Weights of a small GPT-style language model, trained from scratch on English Wikipedia.
Size: 12 layers, width 192, 3 heads of 64, MLP 512 SwiGLU.
Training: a variant of Adam for these matrices, 8149 steps.
MLP neurons of a small language model. Each row is named by its layer, matrix (gate and up: input weights) and neuron, and shows model dimensions 0-191. Each number is 128 + 32 x the weight over its row's rms, rounded and kept within 0 to 255. Numbers have three digits each. A neuron's up and down rows have the sign that makes its largest values positive.
A block is one neuron, or neurons of one layer that tend to fire together. Before each block is what it responds to, as a language model described it from the Wikipedia text at the highest values.

Description: Second piece of split words
L6.gate43:201183108094132175158134178126105147153150153133103119148134152098116131079135090090165103122167149073180104100114159110159131141103162135122089082163131114073138104089181118133123064166071125080074121098130082101087104126111168183129111133099169165152158081176155135127195129148071156127117107159093119081120118142136107123107142170190094179116125148143157090135141135125162116038130118139141142143149081100122106199157125126133101138208143136133129155132139120169126060168147071132115167189161182205156128117158121115200100153116164146102140121137197108097174129097099136110
L6.up43:114123137071095138143121117127136112154128117184165166121141140194077149128123129142154110097163114177173083097117080185167103140108121169142141112113091145169188103133107138188190107116172110155121099074133088154128144147107127158115109127093117135081126158075092131112172131152123193118172140136110172202149188118138095110146146110174145133086146094108094027128111093128105153086127183082145076102146133110114197150136121123120133132136116115110047148176123213102145076105180076092178145146168142078154134175157134161141060161097069133109173132144126131098144123119163133086
L6.gate120:148118081146121148235100169171151105129110132088126090156110136122172119149141078111133176151103148143124164086105131130156154152130208176143084175127083141116098123094112135119129128117134174160157117136108113111115106149089157120155154147087128088098119118132135156122094166120143187185143087223141089169160173164130076115101173123109142112148143127107171076120172140076161143090106133148161140157125125126138160166156185072199109171130180096141118139070161156110115090145058138148047113062169131165115132090159121081117145043156104153131110088147167108079136126138127179130
L6.up120:162107186083075151150139141201146070146137175100166098163057149139119073096122124146192113156145127100130147151101082125113091142115173110052071149139112191111117131136147191104110098182083114117100118181099096071157083146152086138120148052139126122172125152095136135082144174114141151123134150181073138135188121098155130114147166099130118140155130154112184127133158141127130118083171071086189117093097130097087126101146149172123110072098067118157108154116132117159110067161141096136099181130098137137097120167097145108151216120133169153173117096149122069128157118140088150106
L6.gate133:088170133124082169115119129134183164148079101131076162113134123128051163075099155163067084072142165167112138102143119062129176168186102100113149128158174147152128133107144107081120095162144151082104140143112127104108081092120129122130153172150143097082135102059165098095158142122080149059162158141145111142051119133143082153152143137161128132130121158094115056132125155204138105049101126119134102142098125101112114082147069120100126104148108110139100133138153171167157137184103131129096128112151162131180104106165194130100100059085189116091127165127140198150151158070148121151
L6.up133:145133196139123055082090071158147094143123163152092055081092121137161067134113184119120097137086111116115119120180121092137126065148084123125082133109124117101206127144173141133144120102132126082075084131121132079112121190170165113198126147098206130096150119170141156109182067116121162121119100123141141100174111159148109163106125186177123101125105156091132154090102109112100180184113106180128117193122130060161088113149124159154167175149121138059117180119119132154103139107076135062111156116171112126155136108108157089160097158113163163132141079150108078161104142119139118159
L6.gate177:174094138080078159101129083154136111173107130124144116148123173129086157114140119070135133109107161142135144111118107142142133155109107175188116063138127103137089165106122091119118063118119148116086133095087135110099117142136130144138155118134144101104178027152084102119116201091143135084166105113121096136135148169168109088156117120103124141112121213177166115123159118095121059123181126134095168217106157175161152152189146121119135171106089155120098200142085174101088162119101160128080229158156193104179150110117126110115132140069125109118109173118168112114147141061119174146
L6.up177:129152126127108150194083139123134114107076154049140084153169135099165110132129161165137168086173132118140139126101099108141068144123127129143193138140072141118176128167157141101121180133157119111182101092147130173076129174101102202165121122116098077163150153113132127071129088123134123170090075154075058128144167141114083107105082195131175195155188080083116097144103104102087133133102094192096142144141150127162147132207162116156190106133138153146081096091131147123128103103127111130137151115145154177141161074131164070160099190138142125103192145084162125086112150121100134114
L6.gate217:184122073102107121147107126116117131185127183138099114104110086162146124100144083109138078110152094075170111176142086148084172194087110122114152145065156174135154199128118148115188085096105044111121089095069119144112146098094185107166163103127122125120108118106069147098112122140111111143159094138096133118142151159114104162110111171132109129097133129103108124064117116084126128075223152135146139123074136128113190105115138177129104074173173126114104099105123144092155088153107096123161191192154097160151148162149126129176101183120087148149139119102205125159151177058118135096
L6.up217:128136163081164154155168117128173179072070149189117131053119101119092099137074107155154077078115115069165154110143105138094147122052156140128131132122114148087115182143104070205131093141183113129055149145113135126150106148104090150145137172116164078119156162158117132081114163118108167124159086123131074108119127098141101172114131168117117052153090153119103168117048126147138127127085159120197122146137126122121120111091093116117087148145143179120085157126120152066107126089102056118168139129163145097106107181126114193170093159096159159145158078119177182150160147091142163126
L6.gate334:135112124156128127117071167134156100139049180118063123162137153097144092110189162213169166108188097154161109131130144075187171190076151156141109121075154148130129112096123105129162126123137157102120144160134103113144105178071146116166100120102131077156131076092155147135172172149057162174121135156149108083082151138111064093156129135167138134130136171083153119119135106154123113091126092140114159090098112105159136173137036057107095165156113082141171152138088161160146112110152098141138120094133111099159166164184196117120117155125108120099136137066157063081161161107122127118
L6.up334:133159132112126085150127159130108182139132108131108194133098168105142091127137161140117149151128121055175143174124120093117109175089127134114122180131126165040139174121145115126082200139122126133149117095084136148131138045158164144097184139109101102108167100094076170138123170143159096133116169129090070105134153124106150143125161134114096113112101181114172117099123151157136098126185136102121129160197096153194153170128109227091100136135070087099123095164144160144071104180072074158187139162169174103150128136072150118163063107105137137162084126148101118155188153100083129133
L6.gate413:088096165157081118186053160160154198150132110134129141119104059158106167110160125126143120103121171101105177144167106116141102159139153135121129103076102105138113182139126147098124182146106121144077156158137101116125089159117135109096178126094118065093124081116137130104142187174098145154129059126190163073118131107033127058149198136130106173107158123149150140169096116144134110082146087151137149168149118098125134061165127144131094117167125114058148123170129152110189104128117134136091179120146123121129167132126093166159118149069160147085177048054154117168113109096110165140
L6.up413:131143122105121154102141088156104084180174106110118165089073098113140093135110169175076167058132182089150127153163138101151138142143136163134136151099101127109161162133091089117108097127099115135190107140065129134049120165133103131058091068095107061118176153138130097112186106149120098147118103158143162111094121148106117157135122150164107086139096127126138144114109182032167098102122073117123104147122139118190085173107082075098096130150222073156122096179089094114181127190071148154117162106087146163118120113148092086109141092133187178134117098098142148137152159134107137127
L6.gate422:119128175144084079155114119090159172235061104145107160086158111121092119085120134146136102095123111200131111128102128147152158149151123164144109107150141092120049128108126109120155159095129119133109141133146076113127079145176144117142116168159141071070140106127131064073171096160140122149139148113122154134102158173080127042147140160101157106143138108157168080128120141148214160089150115076141100128159066084159125110162087100164114150155184176126143178109119166139137103071121085142128173129135101163178080166202174120109155072119124168086108117133163120128170124085124169154
L6.up422:112169176090122154134092139188156137136134146112154136111135094115143051153146192138134111130123163145162111108087091147134181091180134133181108139141119084182074123136132128156100156146164083157110128147088117134099087123071142113170112087154134183150070102091136156092140091136115142170176150114156122098104100143189146069169150126186079163115153117107140109126116179153113043070154123165136085106091142110094151121114100107082147157107113123107092096131081096095154165186104071093141123108189094128102137213139113242131103148157156138109114140119119194137105079114161134109

Description: Connector inside proper names
L2.gate57:194108096118124120141094156141171116128142085136151058135116123184099116122098079112155111108111093079118137109089082149129146159141138101225077119129144110164156104119155114175131158173136138158169192137107156122176116191114131175093099125101100103080141187122124124077058143045129178116147131141156131110119114130151180150141053092148109163122108140143106149139111109133119037132131048073124144153145124133176177155134188140132134104115169131135068126106126147145148090115088127122150106048131119190103099130134090084126144085094096147124150059155075125152105063100150123124
L2.up57:115159176131200165170138110147125133104168169126131117150102116157064117127102141094142143220123127113147188121096096124145117123156124147182114117152131120063122144152183107167130105177149105107171112123110177161023174147084133190136158126073197113157157146123050185084130112133149135085094087141148166086167113136117177154166128083131128108141161147121160117138107180105191107190114104103126130116080080135111104132136093155144111112080118171175114163120054102110141141140155130094096122151162107128138112170133131178122114114094076128135148124130157193146101193084120087077
L2.gate120:102118120185147083047158145135117159090144102159126059098127142111024158139140208125153113155116124102178119193149080145096099077128147111148153080130135136112199058132150110116166183143198118127136154103106083090090128171124091169145127134100100097114161177057122166121095090098142155091165051117094149115138112091156133147154144140124117166081113141144099183156103134158144088126135107103147143170101116108118129131161119195085105112141099162112067131099150167123167167110144113119144159171125122139068068180114100125158162157173087113134129116140088198091131140133147126121
L2.up120:178165110105142069145071150151149115145160136101137151137136163077165174088123098098128142138093149151098125119094109132119158168153089167194124147152125082144129137137102162119088122148124085153115186094136138110157112085089183171089092165170129112147104081127040118039170148119104159109145117067108109170155151192138136119132130123157109170125147103145054133040101084102090138133151090122129131122095109202092103151112138120106156160087122092152110141136121155080132077172102051148113117161064088122138086111131089160115129110105071195111177109188085145141118161102152137110
L2.gate121:162122149196187173108136153150096069118106132113154108142076158131087093083093096117168080112085142084160163196178146071115131195149133107142129150111117106138160149116143103156108140146191122182106098078128170102121093150149101146109108086138114087137180106107053168136186137081121156067188103089133114164124108102081148137160103141101168147153069105153085162112110065089128133136100138108106116126134125203122126089119104110109095123119119120165122117141047132132128117118158199105145203160157152164110139143129110106172142133095089153145160062140106175091136184096119132187
L2.up121:108150111217164201102136153115040145122067146092142100084077141112112123140127114073199098116139175117143126146108107146127147132136135093176175104167151098131171103152157181139106133117133139103077154096113137106142098167126071152092099167087133123082150146122065145124130105096107080066154128097158211150100114103130144171151100122100162138102078101131087180103119104135132184191061112111116133150103114107125115070119144129110140116090121153160150183106123164176116104064123103117141119116110129110088037127180077123190134139171081152066109126110075159136124132130120111110
L2.gate202:121151090190174135135104148055116108141074097156117138117167131046134096073170139109124185155092173096145090160168156121172121114110199143123120160093139110105149081133144086184122116182121163122095149158111116129156130131085127147137124114136094076106168141143080135134101114127107086131120083132146186103203104115068124122084083106174138164172157128161108143134194090165168138111105155163120058162077142113151094102146179099084174102130143183113135155141140127097085099084117114138184160107108141193076098127173161112144110153123184137172139099161140131093066089113137087075
L2.up202:126092135093125134100123084119080140183140151165131089096171156114162146068092091065130072150104115126136139152111163126143100125118118146127092181120094160121176138205063091168211104126122181113094155132086139102127105106132097098120117131086127098086189177129150134170153120101126200084085097116113170132129142146161153102137152082104190145238140096142084206134135118112148146082112117138162152122127127135151085124142112073154124110106130178135112194162060088092110150165128167114181148116180127101107107161130148141096108093067143096163149060118126163105158114106133149152
L2.gate212:096153164154122106108122129102143189131094151118123141123157160113130129136142104118081094155160139131131127153091116107099106088111115163144117113119137071150168207129082073103106126180141102116105177093090127151101102134048113142100086159129079151165189127152071114054170207174139112086115116098118166146156157168070109138142145062120126161177178170124127146087121117107138164116142105049162100130151155127147138121148165175087116193106044158123089145123129203144127124125073122186104158185130153140128157168156138073141104113123055103182123141087138122141097178090108132131
L2.up212:156106197153134130102148137070145132097144201138141188149172221154142145131079142113093116183164067094155194174172081120154121148114127155115145141120154163162117134122101157167142132122133131108125160184032110145140128093130133116116130120146090114130117122125090141144160139074096161115103090186132132147106186092067138166119135146169075138133119138177153153156071127156197156093076109131092118086107123144100173122126083138113143128076155156131113155157126069092135127106105095183128074142147176201101082146139114213101125160138112174163155180139117140142099127099125184147
L2.gate242:182129088139172120112152167095151116192149181113115115077110161116081121119155073084159121144090173075099142166098101143131195120100140102163067100151143110168116120117125176179161153198111108187165122195134133125098108152182108185078111158137106146122123111099151150125099117140149179159124131131119140153093110151090148179113087098145135165107087093144121188125167152131155094135135122114149159149128110087177137133088127173141180102132112158092082069164079117107125116100162105061126128139167129211144127164188110082120124121106106105072110057188067119104076147168131127167
L2.up242:123102129091088145143102120173109074106165167149084101144142133200079107123091125044151062172171108114113188150082132139138100079134101111152116107161104181133169130077161133134108192131142078131097185107057130110117156108160166115084136096115143090075104171102096078085112113195135171145079148128103093097067149134121164147130095126138168136156114124126106093161173158203114123153091162116124144151161076104123134133178139211135101146098121127172130140094132168136156135165145138141093117118178091111123076085159179127175115134153139145185134091087082130109188101127154165135
L2.gate286:097064082107085132121161091155137150127151092102130168184198080158157139057106162105168146118116120165132145111112105141126097101158103173150128170089178070132122147061097099097135110123137168079143169150083147114120094114140124122149045176112184116134182131112120142140120122122118049078079149189170152135108127171066095128163126067135167190151067156138148155113108089093177092126162143096115154180105185154110146134103143099165119116087137148147114149121136151117088102163090132085079066081146152115099143136099084093110128148155132130135145166145140165134068130099149064091
L2.up286:151173168154137154154141142118157133115128140115102171119128141104132123120128138087139145193094109104092198118120176174132132080131147105110105123106097069162140106147123062142164129098141150117128135124139157156134122130099117163091106115092052154175191117112134141117097159094145150051066121164137146151144174095069121154182128124118109139202093139127186088119124129121156132180120107091107166144118138165171106078190172091059095156104106117134065176129104094151127095135158207092099140151098127161171168106152181158200184122124110162102222156111111145176083132080128093136
L2.gate327:170131090147180103170133159126106140153125176091119095147129124084106128135159082130134141127066180057134158137192129170139093121158125132096077147160113133112112119116093151151123132180117165104153153123113136214125148157123133177124116125085101096121113172108098110102103166232125128143125142137177115110080142149123079137077118166087040117145180149058146145154113152129191082146148129138170183144126171160116155116137132210142138115123145056172064139175172165155130132139142054177147126130142114176130122166213110145127094121140164178108152131154117157114090152095133115158
L2.up327:155152117147127139122141103097084160151108148150112110143097101153178099152176172099150162142119114128108118161160127185108081082154081151134104192129120086200102131100139124141108165152087077112114168089061156176131127159141099152070129096213138102115157115157125155157084109140087148070153167118150130189050132156144146135166105174094102176138153134123176128150135190100102078129059118173165082137115105138192140091171142163098092106134134094123059129133100146173196181125133153122124146159208113080085100072144129139172150112133141165157116126182105138107150121159137147154

Description: Liquid syllables inside words
L2.gate4:097140134138108141167099116182131122153171133163099094122157160104146137096209071147182112078077101011109141134180134095146097162088125156103097080115122134133153137107105092094131111132076146120125093101114105110076124129104179171086113150108131109174160089136145202079108143163134080164124080140149117116179090154103135134126143147150083098149111089179164053164138089120117084151125072093113142189118149128129142134118182143148068143126121124216097097140134109190114157137136157114100150122141107180123086145164150086155113118090137125094163150061156102163214143132130122128
L2.up4:095179169172113131119113104123136189159119117118131141120139097177100152189121149150134042124159190144044136099131087078111132142105132094121075162075156192086151132103118153108089144156071141123112065140110085098069122142168165130112140086158152084122106101157159136135171131155134142190068105113106142131126146102131083126162088154134107095155137118146093070102146130157157124144152185218134092157161125056222117189123159167163094099189123155154134194100162120114132145180152158100103121119128143112176165188125125072103116157146138143144139139130126089149131154134123145138
L2.gate83:131116110148154109170064099096121147127136073122083111170114148100112096059110136108093101074144065110122130120129110133129107193148124149086110058112131092087114159089075087157124139160076065116136128131136112122157050112149163137069081067083098118116110097120126192059085150148118118097082142069187110130102125138127178123095103158118155166124137151139053152109170134153086072148130147123189147150105159119101117121122107140176136101079120170115157134166129130176134123093148142112147202147101153137089060136115141124147146152094150152182135115184159109096152138098052192153
L2.up83:159085106099167084159133097128084220080143133128092135149135116118130111131146150125147122042154068144150108146081123178111147137170094110073123078116175120081139195105091086117089121123107135092158132135084127155132121098156123169130100117100108087095119096123131135124131138154121090089056160110182112158122117140102143109104156091067145092082175101074141110037143167171132151120125138111130186117104099107096115064134165073160142085134092172142153123138151083133129136098150128161070134100071179120175088088195186147121120151142076174118137164128119123123139141110065131200
L2.gate128:111154146099150115127124099107125142193135123150085136174099139158039111118158147156116093129143171191075131155114085073098161145157111112123127106120118144155125125086191123162098108142102097091162146151119126149119136127129147101127104092127110074136137066136156111101106167107188186125104114085127083109109163098135112118170086146127156182106120052092119131115070191114079147145152154174163101132068122121165144139071092199122116077140194168168165102116123092199147040094090163158117178131117130169136117159093182129152113111156186161103131156161161120149151164115062159156
L2.up128:080137137083126131092097112106139225086105097054122126133103098166131071110104181144100107131149166121114117101124126089151190142117053115170123147094191130107120118100099087110083083095086157135108162124119108079103106112180107129115105089118128094181077115111101135163168188163143117125132112088122152101162148072158105145085102151164110089105121145100145206114157162162202142160156132112134119190126088112126112056087122099181167123091174142157131143137107123092112119094094091163097103174139174108110143153118115178120136132140159172156060138146125164169131074046107111140
L2.gate219:074134151111095151190126050132101171157090076109096170135132183121110140104081154147122101092163089087180132083149136133119153130115107158126095148098128205108089172087101108067157090133107178117102116078147103133107113108164114168093103151177147104117151109192125191171129094080141077197108139111117109136176104080116204109141168109079126116131151124104145120108111134117167118122124153166126158165098109084162125098121097234147129102168137147135123145107162098145169125165077169169140135095150143152181147097099140105091154107069169181129125146156068187156121152102103140117
L2.up219:124154121152117150139149150136130185129150053114076080075114081131040124124056119150120136096103091155146113128146180100131139186070178117080152118103106139113129128075153054106061153057099092170121112143129127120177136086131132152178144130155090096132128091172151135151110134134062147117121134058088126150174126110167140137099122139131093102167101175095095139190128088136100076085078159139087121154064147171150151139096154138106119126124166126064156046127179114127111089132155112135097083154133084142122117112141097169123148066106177144141122125123103132102072167075121095098
L2.gate225:147126145078100086136109122083124117177056109140090130181092081136071159159157115120121160089116122143120151118134099167126130171115109137154181145143087154184080085171158113150110057118114126115179115087102131123125105102141139137117171173154090104129138122116177149110105110126135184125105116133110078125151107155111130128159028049166080100125072130107108096155092208142101108106177142146134196118111133133118191146130126140146080107100023105105092097092128129125145077088119162193132123092074095165103121096080141126175169095086134127122122123131116097126172185104106112069
L2.up225:083147176099106114090130175100117115147079088121125133106054081144062124180156169090121082101175104133096144128128142113149141142086110113083090083141053123115116095104162135166117147073098135129082106098092145110119180124164113152133120105137111095113112062078123129130147118162111120127065134035154115111147109048088168110109114122122153108137149116105134152201127093157168152169166217177108064199153123112183140152116126153107104111155103145088210109146127154153149131141124178106133140165165124125187180122139068138151185126116174109093160136115109152112171122099127129153
L2.gate265:128121166133158122146119064165138131072128130129079117162150083073134060126141143136131108123192116104174123098061108114109130109105054103117139138110161120098132164071091073123174115096080137180122088177109122092098133130110087145116159139111106118123146117178126183158142147119164126130104054146112119089118107103096118093115115097176102144172149121146114197123085138129197126152086129188053169156117136109110120089086092152171154070098146138116174128146165134164125142109090093122058135122116119158122110098158174168065145133146149090083148112146094180172148120073017127109
L2.up265:072128084087116111184097119091139096124144122136109148148171141150132126059136153134093152159160061140115159092084145067124099117114130125132047100129133148124079122124135063112114128054061157106099122133113085105156150074162160129137099134122078142088155093148183169136127162101103141157154173142137122110136123132091122133139157134125139163166082111159141127136093150213146133119129149182151099100071159139146157095068126143178107092080154145114147123098102136173130146146124180102144149161075174073121109174110185125077129050105072150143107154168125143073150131139027078170
L2.gate316:155129148084201123168098121080112131190116145124082096203096099100143117088164097135158136094169126082129094128170206135155163102089159127134174128099098067102141094101201122137126095196086117150133116127126110159181112129128146168135105147135064068199164121166159130081153209127090148108132095118127113098129128182141128096125132130139144186114102083089051131107138161124150110113131063141132142144134093122120114083083115129147136144088098182151126162138137172155145075142121054161107149119157171165145144076175097129108126125129150139093098076061157106163137145117072118160
L2.up316:116102135144155108167111120119135185092111139142126131120182125196103117092149105138140104129208127186165122129114101129162076122123129150147098115128187051148131111127120079088143106129082093102161119163144071090133145095162142152068129080133081120138166084133107150108160100073078115129126111101088168143105146104123120157128140083098153150097108129141086105106084149153169113100119112156089150096109086153204129143110167182101188141107076224180114139092166150151127134133186166138110191160126193078165083145111166111106116166090131131139199109206138140195132159114131149099
L2.gate445:126164132105127089099090192109103130138118133084150101142120133104113177107124137087117133117119102128133095176144168043141105118129084129155135178141178136143155111154130150178147146119141136139098115078115114090147105094079063165158070164180126101173144102164188167073122132109147136094157133114166152168158138122177159144061107131116138144114114113130042158127162119158180121129100163135176121187088139140206108073107116097130122116137092135139112110109100149128149175154152130117035190187079164141130103179137120100093075096134161092106157079207099168077156108138086157169
L2.up445:164182139080164090119123141105108169157152116123137099172159144080134146081147105163120167078077100146075126142087176104095124121107164137127136129099155143196085138095171126166152105130100180149139088177086116115199128107121159193136106172159076140198104113115105126112149131113118132104084124186166101152165071121162158089061144116055158063123180144103164156165123185130103169149098124169120143115110150129122163105064096173080165153103160127151160106097129128090124135109151097100087152182098126101132100127167127136119105102159103138069108119202159097142056166118092128084

Description: Mid-word pieces and separators
L7.gate207:169142127114114119104135107090114143115090093147085178096166131158142183088175138098168133079170139157169148147110087105176156096169119163147101142115177106144103122144107171174130179105108109151121132141159093135187143172093148106149141114168147062145104126118090137076113158129131172156146113120076111099136123127142101092171087130178148103159178150119104151119111136144173140132175174116199176165074112127088115063143115102087177089149187118145083148128140184140197129111107153128179092108151087159133164078171140077077143046124068156096186127117088180100080089131135160088
L7.up207:099113162121107113126024124144124102122158130127118136155129094133121136149088104158070092157135153160125128143136141157095113126150115146139146100147094146220165174136132132097141060175121166147116205169197194169171094166122126097140110104115111101109080070130147111094148102145168137127057090116074116132146171163134147099182161149035113191133122143110152149075183165131152067158119097056167132176128114126228089139133128120153108113114149126144138084081134117170123137130143125220116121108145161099166120148178115136114135096116107119133138093083144153127126107133152123183

Description: Mid-name word fragments
L7.gate430:119143122093130131126125104133181152130070154145109155137151099140085113071086087147122166138131165174126119128170114131130138193115125120142111182062167138170089153109110124105108123174104146113129134143089115171081052162145093179136125113124150095102117102148144091095183168105085134165161062165186131120142147122147090140159181120163053109136092166128143120089137081091146154045139170132139146125108093116125177131141172108048171164186127128131076152104123192089130120089147152189140184181155168073195086183105123118090080084136092109154130094143130124093176126125143121156
L7.up430:135082096104132144150144072170060135154053129124083181114085138137069096146108134107222170133132134145148123099107082167087151179087077099109116157136091152102171147060134129085114093154179162095170094128153143182112136144146153136083129142155132143172081153037112137142080100111134148171093141145140139164124098109101116137179178136093057137120146134130126111142218119157112156143102097121145173112113148179120108133155156183113142071167085102091112127094104127096114069147123151150157143157143164111128122134169097170137108084097157119057113055126150084140145101137100153151

Description: Place commas and mid-word pieces
L6.gate11:118134091113157109056106070052113191108104121170063120171134181151116138128158102134138124107106134123139132158118115169166123128156146151167090073175133102153109151146184162155161097138114114140110076178142136186139079155124073142037119087103194119152168106110182174126127179166119131131164144093081125061120166134182138162109119108168108169100120129158179137165107161142104091133144145145115147155118110097126121132192142199195125099129175099115138148050136188102152115099145136138125163133183135133167171114151076120143126143129036119120143115094114142122139066100107103120
L6.up11:140169133137122113098103109142095107147141193099096150119210080126131106092102148147177093099138173158100192126108125191162141141153093124085134095163151121096114143115133111156123058151080133157079118138126153052110144171101151108083105118144155111109078114116077079168084127186099192116075136111074144144158109081107163143139076080149085150132090121125151148154082145172151153081116091148140158155111107108116129147153059147134149128092165070187118149127138097180134080116126176073096115101130093192144134106107061153156155112075073191144146098139138152124173157082122105164
L6.gate39:131144136111082140163154101077215135150129147128117159143127178110170115135084128135211117083102129166087096086163113134121133092099108093119077116139071055172082173140106101124155110171134111191125144160099131160159149131086153118127124128097156141137108108143138099116160120100088138112137114174082103135130154111061161092098109124115164095116102161154121107110142076137145166119137137124169058187095122152081109128113121225127097175151091165133172066089131151141161112086127144114122095090170139076161146178137125132178162151118182128120199158109223160093150133079098077114
L6.up39:138150182098126121086148098116159179135129155174099087154157120105147167135118089114120125119163160072098121102119077160141129155127104172146152105112104126122125155056147167173099125176145186084114148201095082123083123155097111051122146158123116111115124103099068143119110081138124177101102106153166119133157163135152078121169124132113067133077139172129158131117167111112148083127110143113200080206115134134139130135104142166155089135088158157133133188117088147078089146149181097145132135076057128131169124125071078143114113110194152139088062170133160078210182112089094141118
L6.gate87:108071125161194163098120125113113105142097112154136112153177097168148125076164124126156160171156134088175091103129127178134129131157173123198123060202129059138155146149157098109108103153072126131105157112143178152159113161171046156112133095130161128122089128205096156097059141115096121059138113118132112123131153152166151085135092126103188084167149131134109163123105168135132081128148112099160193143160113138191159119117096157103159141125183108145128114068176164103132149079169121145147112100129084172095143107107150082088156097099160147124159176104127070119117062091137143187
L6.up87:145124150161126138132102148051123100136111174145116122143123085122139077188143165108126151136095092108113104231071145188167159124160141151169143091128165105113135155122133118097088142069069077108129098170148138103182130167160149132163100140144089084147127176130106068146144152149132095064082193137131103118145178164076097111093151159166120126175047152165162063098182148135199100161139086182130142109140117120192094109123104084115148163155118061099150093169166143099134151116141086093129110108132138142138167165154091127115094162108118103146089126103162101120154155173131161169
L6.gate119:085138101150106110096105111173095091188149142104125084110127156097206157133132131060141117098111127121160077136100122115137134188155126081138121119151177118144171055123112154153129067128124128081120102132117194164176085164127100084138116112102083140062118137124125123143129153179135158142159122103145150140120179148128056122050106141222092123158139154147125121133116044205119087086148079157128113178108172166119098094146098124084112152079115116092119125163067143145160120149081125101092137077088114166118079146135138110171177088142079114154150127124124187134094100060135133124
L6.up119:143099112159151082103140068110133091127050113124116105124087159139213070184122052147148149088155117128104098134129112103149129109162138104118128101156135150173127125125102145137125084153097081179145102154070093140087113185117167133125156064163106130132136154207125141087096114163168106146129143114181091126187108105091092146119136119123158114151078142121167132219053122118157128165144083128090071123087204111121102136125144200130073104118122101153187111126103152155138105103112139124127120208095111145151173160146078110103159190132139095114139089192140099151140122132085087138
L6.gate123:193186087171171123139116119099174124097125142181159152161223071056089113137109085133163090112130139139086155151136148128166122132106075085092111118118172130133072118158120119166109115126067152139123121145133108142120116122085052071099175094081099099187088071142182116164156156075102131125082136147144158118098096162156152120110155151131163178170056143176158187150184158137160122103129127147104165120099158125088100126101151096078150096155146158085126130113120155144167112113163126125081132104120139128155087151132161112083146122155095150118087106067200117070138067121132123159
L6.up123:105135149173112176102144111064119099163179096117198176114135165153153128200098155088168149134118145110120145156157081166093102125127094114076074112157077123132151208212078172136125110070134101089156133043156123154120178097148074107153171092141126054118088140141141143126096128183128162132184166111134157087166183118142169057138164076080098081178126136179167110141106143161170151125149132124138146138160113091149141158122104182156146105121156119087122145126167114146156147110124130109150090138058178141095137101105144150129142154122133138123164097141136144129129092097126053103
L6.gate360:153137131117144102147122114117152126156117125085105159115124123156092152032102143093125181029103108148122150100146135124112133096080181206130117128117180129159049171108141079154116122110140121128078142156054108085109109097204109129130112096117098059157059121100124126103148106126110157175149093135129102080155141157152111091116135057127111111098110175149128101133170135132124072097090130165129134190092102135146085144104123125133127092097127109086086190115132128152106126116128136204197184114135099153174092116158169132094132155042145147049164139119108142119165140094088127101
L6.up360:109072159101117133125148075145145056133130107085162118119153117114126121094064143147083116080093218136109190127143131156146074125136082215118107153124089139144122121117142139175114123129123080135138084112054158136150150149107147082144122147157102103102135124095116119211100102177111176096096112129111118077114176155150074110188159121104137190133094144191120145162117136129106142128100114104103152131133115205155111110166103111144122132129051116147139134142092163118177180175090085133181149168100124183075170087116119018169113123108118145156136117103150154134084168092139124105
L6.gate477:125140116158100140082068107126116111147096139154153124153154137142191098071188118181201135120155131124140146120123155152198173087202127180117156117136175129121188135154094091126128123139137113144086152162150102193123112088137190076141037147097146083148082098154103133116202205172134157103145098182159168133173166146118110112113133183153109119150144082095152107049140067136156144104102109142158145092150121100103097075112078124141139144113113109154124081069110154127125161087108104099140115120164163097114174148166139076118146114149088154104149132054152098119096088117126129091
L6.up477:136131176142143128094098164097150149164147145076176163097163143113103113136110089215136115123084174189140114157118101096184097063181103156060104133139158115159170094113182095127108089132170135138115144171140064105126131179083100076127107111084166160173101112116093087121156105123161109143187111221127135164115115141107082147131185122175147159173124115191146142074116092134119128085130114166169185122124080134124115119129144133126131150085139065155133171117150122153108093063153127131162124171075142065140163089147124168122076180127104154107160077110157105082099137161152117149
L6.gate500:139109126138168179154154114114185112109063149113116139167107128128163115099158095091158131124100164052139159105104127191113102124206154138144108057128126128126131199120108116122138093186139104140121136149162161129145107156129177173126129179106086132147122080194104164076094173135106113120174123130159146068129149106162154093114115152133099090192084111156134075154149114166164102179125140109129190116101130096158131134175113108107169149094129133102077117142108190182100065156123091157089168169170118142179099155173130128145149078069101144106217132078188080105111134094121105103
L6.up500:139159127142128157137122172105154185094148147143122113138082076126118146112143091108130117043114100078099123166152132117155150100152137153199059111096099121144148154188175116113159127130094075113173174096107193149144128069120187142143103149162122144152184104164186162161121197161084130084120142162129132115194115115121147097076085121102124201187146174161129108175148171164080115096186140121145131174096141149111158106145081111105128167125179144216134134095117136106136114076183124145126089097141171137144139132131122134110162069157108181172117143104155082105177154145141124184